python train.py --num_hidden_layers=12 --hidden_size=160 --num_attention_heads=5 --num_key_value_heads=5 --head_dim=32 --intermediate_size=640 --vocab_size=1037 --hidden_act="relu" --norm="layernorm" --norm_place="pre" --norm_eps=1e-05 --positions="learned" --qk_norm=false --attn_scale=0.177 --bias="all" --tie_word_embeddings=true --parallel_block=false --init="uniform" --init_std_qkv=0.0535 --init_std_o=0.0535 --init_std_up=0.0535 --init_std_down=0.0535 --optimizer="adam_variant" --learning_rate=0.00119 --beta1=0.9 --weight_decay=0.07 --lr_head=0.00582 --warmup_steps=369 --schedule="wsd" --decay_fraction=0.738 --decay_shape="linear" --final_lr_fraction=0.05 --batch_tokens=[8192, 16384] --max_seq_len=256 --doc_mask=true --train_tokens=109100000 --max_steps=9243 --dataset="wikipedia_en"
MLP neurons of a small language model. Each row is named by its layer, matrix (down: output weights) and neuron, and shows model dimensions 0-159. Each number is 500 + 25 x the weight over its row's rms, rounded and kept within 0 to 999. Numbers have three digits each.
Before each neuron's rows, "fires before" lists the tokens most often just after its 100 highest values on Wikipedia text that the model never trained on.

fires before: "c", "ab", "e", "im", "er", "pl"
L8.down466:530485517520452532497527465564484471435503511506534523488540518540493516504509547518490480469514468439536513508529518508510486506479473508504463494490535511501457462467489521512461498522505472502528474472500472522439450519482509513465494487469481499511492557481500451492512469533506494474508514446475490509488494503488501521493502484493522483472476514550460483500483466522504523510503553486515494537507491493547479503490484509526537470523526526503503476498493518478521521515467490

fires before: " |", ";", "-", " A"
L4.down477:477514473516458495535505441501507456495542497533497487548479472510484525507517512468535484483499459476488468522450474472532451463518518490525494482563504523476485555515510497485471491533476493445545455486489475489548527463522487478533504444507510500466471485530497535514529506457489507504480497518492498532510508503497497507475509517482500491495547485486503516537492479513484514486492505470523466498437518487518518472540473494515515463509492511534521460508531485494475490496514489

fires before: "v", "m", "c", "d", "he", "ab"
L8.down450:515520497511506507470547499524466528467522467497540500569459524553514507479476512545450475503540495544511482447451485509513495505501446458552472551481510510513448497499510493464537514500491559524480473480527488480503479494498480522473493484500495524531515497455478518477488521488487486512517489505459472531520457488508499539485493467473500509536506482506490510501526467476536520521527509491476474494483489481476500506516508515506492482527495492446513547536489488513505506518471481

fires before: "a", "on", "her", "er", "p", "an"
L8.down557:512501533510485498479498444487512543501507548506506510505504511508502500488491503473509498520533486519520498540502469491511549514514454460503463557444473530489551506512492493468580459532529500524530490534529487487504502500508486475505491462494506499480494526472493486502444515523507512507529469485484521500522456493473515513512456537518521481494544478485482483459523487481527458481544488484503509456514497506528489488516464451506498535493517550463543517472526463487511506525514503

fires before: " was", " is", " also", " has"
L5.down400:506511518466495524499527506496502472489492515465494454500448501527523476496489488521486520506483463497520503477477533505474532549490541479525513468560498507506541532519488502509447452540468480445499510495557472510486485495505474498538477494526508499518479514489532532488487513501493476503527530569514454444479489496509566527485503513469535489465493469519483503509506517495498522504504520500478532477490465533529458519506522542510493540503495516430503496489498476508493497463499491

fires before: "ory", " |", "es", "or", "h", "ing"
L6.down441:496489503469516543462473520523500499495496491537526481485501506492479482489521510464519506545470500524496532534554450507519445514528578523505504474565523491475467505485500515458489509540519518528487501513494465513495509536519506529511527505508480453501493488489481556565495500480491484500495519471487465496498506480480496487515475526444518522483489493486476514506508481508533479461497557540526502504536505523467507454483485489492478484525450502499518464483526526518500505537540480

fires before: "ral", "ice", "ic", " States", "r", "eral"
L6.down620:534470506491533471516447438463484474499496508499491458500486525501503535498479462471461503506506505516483504463494476511466553521523466526523508456497485510489508527477554503530526487531509490518485527481489507557513494473497530477479517590480486466510475537498463474473514453520497491541509496480493510531507522515504509482551468471470487496488536492481495524520481480522506499493495487528515467526495507481498515467476493524504519516540473535511511495461461546519506505496461466

fires before: "ord", "-", "ast", "h", "y", "a"
L7.down57:563517513532478527491502499483501476508512491499522475495527481471468524459504513534480530520497530506476488529485530545474488461456505471495527486454523484536509544495518508525491465487517469518459485487494465507538477516484490513490472568527559495481507517488518471496421504528488489474544495493522514483559472511530462508482539523489471505490506481493522539511475522505534501535488492472541489530526497501520484485479493471469496512460511460500473513459501499500477519472511485

fires before: "ent", "in", "is", "anc", "ation", "ess"
L6.down251:512507511509554504552502524544521484446476479481498459495474494477460532497489491538482477526487504511503493490544464499456471514474501518529526523526499505507512525488489449466523475486491448523517469492458515481545537500489485534511519458501490448490477527557488495524479496480461495506495504519515498504520546490476514495494500516482464467486484491532519539549544536507471468482520532430523493488496528507482484480512480498533534479485497465490513479483478518496486524466471515

fires before: " |", "|", "ed", "2", "3"
L8.down134:509493549478533529520508512486481474541542480500499494479512512459521484508519518517515501476485497469518479515528475472496521514539503500484502546549474509530474468508568513489548453510482467488558497537501468471562487518497486546509501444530547509491486529484471454504510542520491496504476477489514483504504480509504463506488513496501480486463512476487454510495501561534496468493516484550508535488488474467495506506503488502547493513501447515533494511491470475488494515463507484

fires before: "V", "I", "v", "ra", "P", " |"
L4.down65:493523529508509475495478424478535519517495496486487523491479489524534466498508514517552532485519525530483493499492502530465490488488491484512500531485466490535517546504509486533519515520544468462473489502508483448512503482468489501529507519509504516505474457458496484512518548558517526493516539443516524461503485512447512508522504469508491486468520503468476499494471442477476484474494499475521511534549473534495490517533500491496477530516510540520502459486482489466479525478475562

fires before: " was", "is", " is", "ame", "ough"
L7.down592:495512546510493491516504505496476537498489515540520515484454529542487492505510501493505506554513527543515505504490507465511458505534523463491500534493502542466478523488466477512487545502494535493526511490512493483491522485524530491516497501460459532495458481501516490484501552502539437528496498513518513494496458504527494521474508479479482503497495463557443462473481516479469480515475466500470502491474515499517531438520454536509486554509500517471480541487451492475529536511501535

fires before: "20", "19", "200", "lect", "ar", "le"
L5.down215:481506488527519505481531486505517476483519483487495470481508459484515485514472515506504491503453497489545537498508487499524492426481494482471566474480511482471517503488474551509508488530503478496499511469470489510527473489517481495486461491471456526481475564515489484488494474459551471481497473419494528506537442538520517472528504523458479520491531489518492474507508482540509505522479513487546485489500508485491466505490475476465529498502513540535508469507498438512520510499474518

fires before: "or", "i", "a", "en", "at", "ations"
L8.down191:517517496486497540456473521536493500515505533520523521527491523504512506519494516494490458507505480476479483486523480467502477560467437500529473480506486536468480482485494538481502553466487540510499491467497488497501498506548507490486466490498487509515533500496469513485480449496563477476508527524493490501505492524494539447475506531504504501535498456496518453511514494469469531468463514560460492494519446539504518494523517540492524496534516533447541507495491511502465516528502469